{"n_layer": 19, "rope_fraction": 1.0, "lr": 0.00138, "lr_head": 0.006, "schedule": "wsd", "seq_len": 512}
MLP neurons of a small language model. Each row is named by its layer, matrix (down: output weights) and neuron, and shows model dimensions 0-127. Each number is 50 + 10 x the weight over its row's rms, rounded and kept within 0 to 99. A neuron's up and down rows have the sign that makes its largest values positive.
Before each neuron's rows, "fires before" lists the tokens most often just after its 100 highest values on Wikipedia text that the model never trained on. A number after a token or word is its count.

fires before: " |" 40, ";" 11, " &" 8, "," 6, "\n" 5, " " 5
L15.down698:40 48 56 36 50 46 47 39 46 49 56 59 42 45 51 61 44 54 51 52 31 51 55 50 59 48 38 58 63 38 61 45 51 37 72 41 46 54 53 45 56 36 40 58 50 33 62 45 46 42 50 56 58 22 54 51 62 39 59 65 36 49 58 61 42 69 48 32 46 40 57 55 32 70 58 49 49 54 32 57 57 42 54 49 59 54 48 54 41 50 54 44 56 67 36 49 49 55 46 54 54 50 40 52 42 52 40 39 59 40 34 57 31 62 70 68 65 51 46 81 42 43 72 57 51 58 67 65

fires before: "1" 41, "2" 14, "9" 13, "0" 6, "7" 4
L9.down632:55 48 50 58 38 38 52 58 45 49 53 34 56 53 46 51 44 36 55 46 39 52 45 47 44 48 40 43 44 34 56 45 51 49 60 38 34 74 42 54 47 51 39 60 63 56 66 58 36 54 57 54 57 45 52 66 43 59 28 49 72 39 58 49 50 31 57 53 57 52 52 43 45 45 59 48 43 51 56 32 52 41 35 44 52 51 47 52 56 49 46 39 61 45 51 63 62 24 62 47 56 63 43 60 52 52 39 53 55 63 47 44 49 49 42 46 59 50 14 44 46 60 45 65 30 43 58 55

fires before: "1" 34, "0" 27, "2" 8, "3" 7, "6" 5, "7" 4
L2.down479:64 43 67 40 50 60 43 45 59 48 44 44 53 49 48 40 56 57 59 48 51 50 43 57 36 45 49 48 47 27 37 41 59 38 51 59 55 52 46 41 54 48 48 65 55 46 68 39 59 47 53 50 57 53 44 73 54 60 42 52 58 45 34 43 53 32 72 64 59 54 52 57 44 52 45 66 59 66 50 41 49 38 35 32 58 58 59 65 40 49 51 32 58 53 50 67 51 50 71 42 47 69 56 49 44 55 36 46 41 44 39 47 55 38 38 67 37 59 45 43 47 62 38 42 57 42 55 57

fires before: "0" 13, "5" 12, "6" 11, "4" 9, "8" 8, "2" 8
L14.down146:74 53 55 51 31 31 50 32 40 57 53 48 55 45 44 34 59 56 48 29 49 55 53 39 42 56 70 67 46 46 50 47 46 72 31 38 33 57 38 55 49 39 51 52 51 63 53 58 45 33 56 48 66 53 40 48 55 50 43 54 53 44 30 52 52 52 49 59 60 39 45 56 50 59 51 62 33 58 50 35 50 51 39 57 57 46 36 56 59 67 48 48 71 47 49 87 58 53 58 52 28 49 43 37 55 38 49 64 31 60 46 61 68 39 39 51 66 60 42 48 50 56 61 43 39 58 42 50

fires before: "9" 29, "7" 9, "8" 8, "6" 8, "5" 7, "A" 4
L3.down474:43 47 65 51 43 52 34 36 61 58 45 55 60 44 50 60 46 58 68 48 39 72 46 59 61 42 55 30 52 40 29 40 49 46 52 50 39 48 52 44 62 48 25 44 61 59 46 41 53 51 55 38 46 35 44 56 67 59 43 32 56 37 52 47 56 53 55 62 61 50 41 50 47 47 56 46 50 43 57 52 45 58 51 34 59 62 50 61 37 54 42 30 55 45 54 42 54 55 46 40 28 77 36 35 42 53 50 59 52 32 54 55 60 51 48 56 52 41 49 58 51 49 61 66 50 70 55 61

fires before: "8" 15, "2" 14, "1" 13, "0" 11
L3.down135:61 44 47 49 53 59 30 51 30 45 66 51 36 52 54 46 22 38 29 49 51 52 51 66 53 41 76 47 54 54 67 50 47 46 51 44 45 33 34 48 33 50 41 46 77 47 61 55 43 55 39 53 37 48 55 51 48 42 49 53 55 34 42 52 43 39 47 34 38 47 57 52 44 46 62 44 50 52 41 51 60 61 46 55 40 41 33 37 43 40 45 48 62 47 44 48 54 65 52 39 50 37 56 66 50 36 49 46 52 49 49 71 51 53 29 40 37 52 42 55 35 55 54 48 73 43 58 49

fires before: " |" 29, "," 8, "5" 8, "8" 7, "–" 7
L3.down542:44 64 47 57 51 48 52 54 73 41 37 44 59 43 57 71 50 40 44 49 54 48 50 47 44 53 27 59 51 36 53 49 66 40 45 54 48 86 61 54 50 46 47 45 52 20 70 41 46 54 43 56 54 52 36 47 60 46 46 49 51 46 63 54 31 49 58 56 56 33 74 51 33 44 54 65 66 50 45 46 38 42 54 72 56 31 37 39 28 34 52 60 45 78 30 48 38 56 46 22 55 67 44 49 62 47 47 43 59 47 48 54 60 55 55 51 37 37 61 57 47 65 49 45 56 62 55 63

fires before: " |" 45, ";" 10, " " 7
L13.down604:51 42 51 47 48 37 49 38 51 54 62 62 54 58 53 58 56 42 58 54 59 39 38 48 52 58 59 54 53 34 39 60 34 52 55 51 53 58 60 55 39 38 46 48 40 42 59 47 58 62 56 66 60 53 42 50 40 44 61 65 50 56 79 60 53 38 77 63 56 56 41 74 58 60 58 41 29 36 47 35 46 55 71 64 69 61 35 53 42 44 64 33 54 52 69 64 57 53 34 41 50 60 53 42 50 55 47 41 46 68 48 62 45 41 49 40 53 47 39 52 39 43 52 50 52 60 41 48

fires before: " |" 36, "1" 12, " *" 10, " " 5, "5" 4, "6" 4
L15.down540:49 38 58 65 50 63 58 45 40 58 48 46 55 52 43 52 56 50 55 37 60 60 54 60 47 47 44 46 74 41 40 55 53 49 58 46 43 62 26 58 63 60 57 61 57 41 64 65 58 42 43 45 61 46 38 43 62 61 62 61 62 61 45 53 36 61 47 40 70 54 61 39 46 72 39 52 62 58 58 46 46 38 76 63 50 53 49 38 39 47 56 50 47 70 46 43 64 40 55 41 45 67 54 53 63 53 55 64 64 51 54 53 64 51 56 59 33 50 54 56 39 49 39 60 56 66 58 56

fires before: " |" 22, "." 19, "8" 13, "5" 8, "9" 6, "7" 6
L4.down149:49 59 70 41 49 68 42 61 52 47 40 41 49 58 67 60 43 53 37 38 56 34 50 52 42 42 39 66 44 46 48 69 47 37 51 56 45 59 56 53 51 44 47 44 50 47 51 66 50 48 46 59 53 61 50 43 51 42 46 47 38 55 39 39 44 53 36 66 40 38 50 33 47 47 42 44 59 45 57 45 59 47 39 48 54 41 37 32 57 47 59 40 56 59 39 50 65 58 52 35 54 61 40 63 55 43 35 45 56 41 51 49 56 59 53 51 52 43 75 42 50 37 66 45 63 63 32 51

fires before: "%" 54, " |" 9, "2" 6, "5" 5, "." 5
L2.down146:55 56 55 56 61 27 39 69 45 28 57 37 58 28 48 54 51 41 62 48 45 44 40 39 52 48 59 53 52 52 30 76 45 45 56 49 60 39 53 57 69 50 53 35 48 60 67 45 52 61 54 57 46 37 55 49 44 42 51 48 50 58 56 46 72 48 65 60 59 74 41 58 49 33 59 56 47 48 51 44 65 35 39 42 43 43 36 47 52 52 47 47 38 49 63 56 41 56 36 46 65 52 46 49 55 53 56 51 54 58 54 71 58 48 37 38 66 54 47 59 43 38 42 45 72 66 48 44

fires before: " |" 28, ":" 20, "–" 11, "3" 4
L12.down550:55 52 49 63 62 61 49 55 40 45 52 41 44 63 50 70 48 48 50 51 45 53 66 64 65 51 47 54 59 40 59 49 49 44 56 48 44 59 59 55 52 36 50 57 34 41 71 37 66 52 40 55 49 65 54 45 35 42 51 47 30 43 49 47 34 66 58 43 23 39 51 54 32 48 65 65 65 57 45 62 37 63 50 54 55 58 58 52 36 44 48 51 51 41 29 48 45 54 54 54 46 66 45 36 44 43 39 50 54 37 64 54 56 33 47 56 30 64 49 38 35 42 49 55 47 48 39 52

fires before: "8" 32, "9" 17, "7" 14, "5" 14, "6" 6, "1" 4
L2.down619:61 48 30 51 37 60 64 35 41 57 48 56 48 54 47 57 65 41 49 44 55 37 53 34 37 43 63 46 55 42 68 47 55 62 59 61 42 47 57 51 41 48 27 70 62 54 56 54 33 47 45 62 50 54 58 62 61 50 67 62 55 54 42 52 51 36 30 59 42 44 67 60 34 56 58 57 56 57 60 53 47 44 35 47 58 56 43 47 46 57 33 58 59 40 34 50 42 34 57 44 60 58 40 60 67 53 28 78 68 47 39 49 55 37 33 54 59 44 43 34 51 35 69 37 47 48 49 42

fires before: " |" 50, "0" 9, "." 7, ";" 6
L3.down219:43 68 48 47 48 41 49 47 52 34 41 42 60 50 53 46 40 65 53 61 51 48 49 37 60 52 52 46 61 46 56 48 56 48 56 55 43 63 44 49 40 27 43 38 48 38 69 59 62 49 40 48 55 43 36 45 51 57 68 49 80 49 41 60 29 55 68 53 49 60 72 52 30 37 42 60 76 50 39 52 41 59 51 53 54 21 39 49 42 66 58 64 43 55 42 51 48 37 46 45 46 58 55 50 54 53 51 36 64 58 49 61 64 45 43 49 46 60 39 49 34 51 58 50 57 58 59 54

fires before: " " 58, "\n" 10, " Small" 6, " Fe" 4
L16.down670:53 51 69 54 46 69 73 55 29 42 42 41 43 38 61 49 54 48 47 57 51 42 43 49 51 61 53 61 64 42 43 41 67 47 70 43 76 43 48 59 55 34 54 67 52 54 52 52 55 57 58 61 54 30 49 54 44 49 56 61 48 46 38 65 42 43 40 52 48 49 56 46 49 53 55 37 54 45 44 61 49 39 43 28 49 43 00 35 56 52 50 66 60 42 48 63 46 41 54 54 47 43 46 41 37 59 47 49 45 48 44 50 60 46 25 64 39 43 42 49 51 29 53 64 41 49 38 35

fires before: "6" 15, "2" 14, "4" 12, "1" 12, "0" 12, "3" 10
L12.down274:53 25 48 45 47 41 38 47 52 33 40 55 42 63 40 29 51 45 52 42 51 47 68 31 48 56 33 53 56 54 49 45 38 52 49 39 39 60 48 57 48 40 58 39 65 54 47 39 51 55 48 20 55 70 34 47 48 48 55 58 49 48 28 54 29 49 69 60 44 57 60 44 46 47 43 45 45 58 44 41 52 60 39 35 35 49 48 51 46 36 54 59 56 57 46 54 49 58 49 54 40 57 50 57 56 49 52 63 57 57 52 36 55 46 55 62 64 43 50 47 50 57 28 57 61 52 68 52

fires before: "1" 26, "0" 12, "2" 10, "4" 6, " |" 5, "5" 5
L3.down700:63 48 56 64 51 63 46 50 44 54 49 49 45 50 50 51 39 47 47 40 37 54 46 57 57 41 62 63 46 57 48 51 45 56 69 54 33 54 51 50 37 48 59 52 72 49 53 65 40 51 35 42 50 47 41 58 36 60 58 61 46 37 42 38 43 31 56 77 56 52 65 44 30 34 38 32 52 40 44 48 28 42 42 44 51 44 32 57 55 51 44 49 70 41 43 48 54 41 41 29 38 47 48 63 46 55 59 51 44 59 51 43 43 45 47 55 55 44 57 45 66 77 42 58 66 58 61 62

fires before: "1" 35, "2" 17, " |" 13, "4" 10, "5" 5, "3" 5
L2.down71:50 53 52 46 54 50 36 66 55 40 53 41 52 53 51 62 56 46 54 55 57 47 52 53 49 50 55 42 45 53 52 56 44 40 51 55 55 59 62 40 43 57 40 56 65 43 99 51 58 59 51 57 56 44 53 56 55 55 58 45 65 39 50 49 53 41 41 66 32 66 51 45 37 56 50 52 63 50 50 12 59 46 52 38 47 42 58 50 48 60 45 49 64 50 66 51 49 51 49 47 38 51 56 65 62 45 49 48 54 53 48 67 47 44 53 57 53 45 52 53 55 59 56 51 51 55 59 57

fires before: "9" 29, "0" 13, "4" 11, "5" 9, "1" 9, "6" 8
L12.down90:42 54 37 49 46 52 54 43 55 46 50 46 58 45 46 69 43 45 72 56 44 43 57 49 57 55 52 46 43 49 65 41 38 28 55 52 57 54 49 56 62 51 48 68 48 48 47 54 38 44 50 41 51 62 66 39 50 58 41 76 33 53 59 57 59 52 54 51 28 65 40 44 37 59 52 75 42 70 41 47 47 53 43 57 46 60 33 43 38 56 41 50 52 35 56 77 63 60 54 45 48 48 48 48 51 33 27 65 45 38 39 57 45 45 38 62 55 43 44 41 55 35 47 49 37 43 55 47

fires before: " " 77, " |" 9, "9" 7
L16.down695:58 51 57 47 56 50 62 58 40 61 52 53 50 54 47 52 50 40 42 63 57 46 38 50 47 56 33 56 69 70 53 58 55 54 37 64 64 53 36 53 60 45 56 57 61 52 66 54 44 62 41 33 55 54 37 33 56 50 66 50 62 38 40 57 41 41 49 30 58 67 54 43 49 47 51 43 72 33 47 50 38 40 45 45 54 40 24 59 42 61 61 64 41 37 35 50 60 39 39 43 37 35 43 46 43 49 51 39 63 55 56 52 61 45 15 52 52 53 47 62 40 49 41 52 55 50 49 54

fires before: " |" 40, ";" 11, "–" 8, "1" 6
L2.down341:57 54 54 52 44 36 27 30 42 56 53 54 38 59 41 42 42 59 53 51 44 54 55 55 57 45 70 73 50 56 62 55 47 46 82 43 54 65 72 58 49 43 48 41 38 56 53 61 39 80 47 46 46 54 47 48 53 55 44 47 43 52 58 52 44 34 69 32 55 45 61 66 51 39 58 54 48 26 44 55 53 54 52 53 55 63 46 53 51 46 67 33 47 48 61 47 60 34 48 45 44 54 41 45 40 35 52 45 50 52 51 33 33 41 47 47 53 52 56 54 61 40 56 47 52 65 63 63

fires before: "7" 28, "8" 25, "9" 14, " |" 8, "6" 7, "." 4
L16.down243:52 31 69 48 53 49 52 27 51 16 68 33 56 56 46 51 59 50 50 55 64 48 43 43 42 37 69 60 58 29 55 58 35 53 49 48 63 48 51 58 49 60 66 45 32 37 64 46 54 49 49 57 48 41 42 61 57 56 52 33 47 50 34 47 64 40 60 66 60 62 49 45 46 42 47 38 44 40 47 51 39 52 34 47 52 48 54 60 46 43 51 44 61 48 65 39 43 41 37 37 34 41 54 45 40 58 43 55 29 37 39 64 52 61 57 49 38 41 42 54 52 68 50 26 52 54 62 60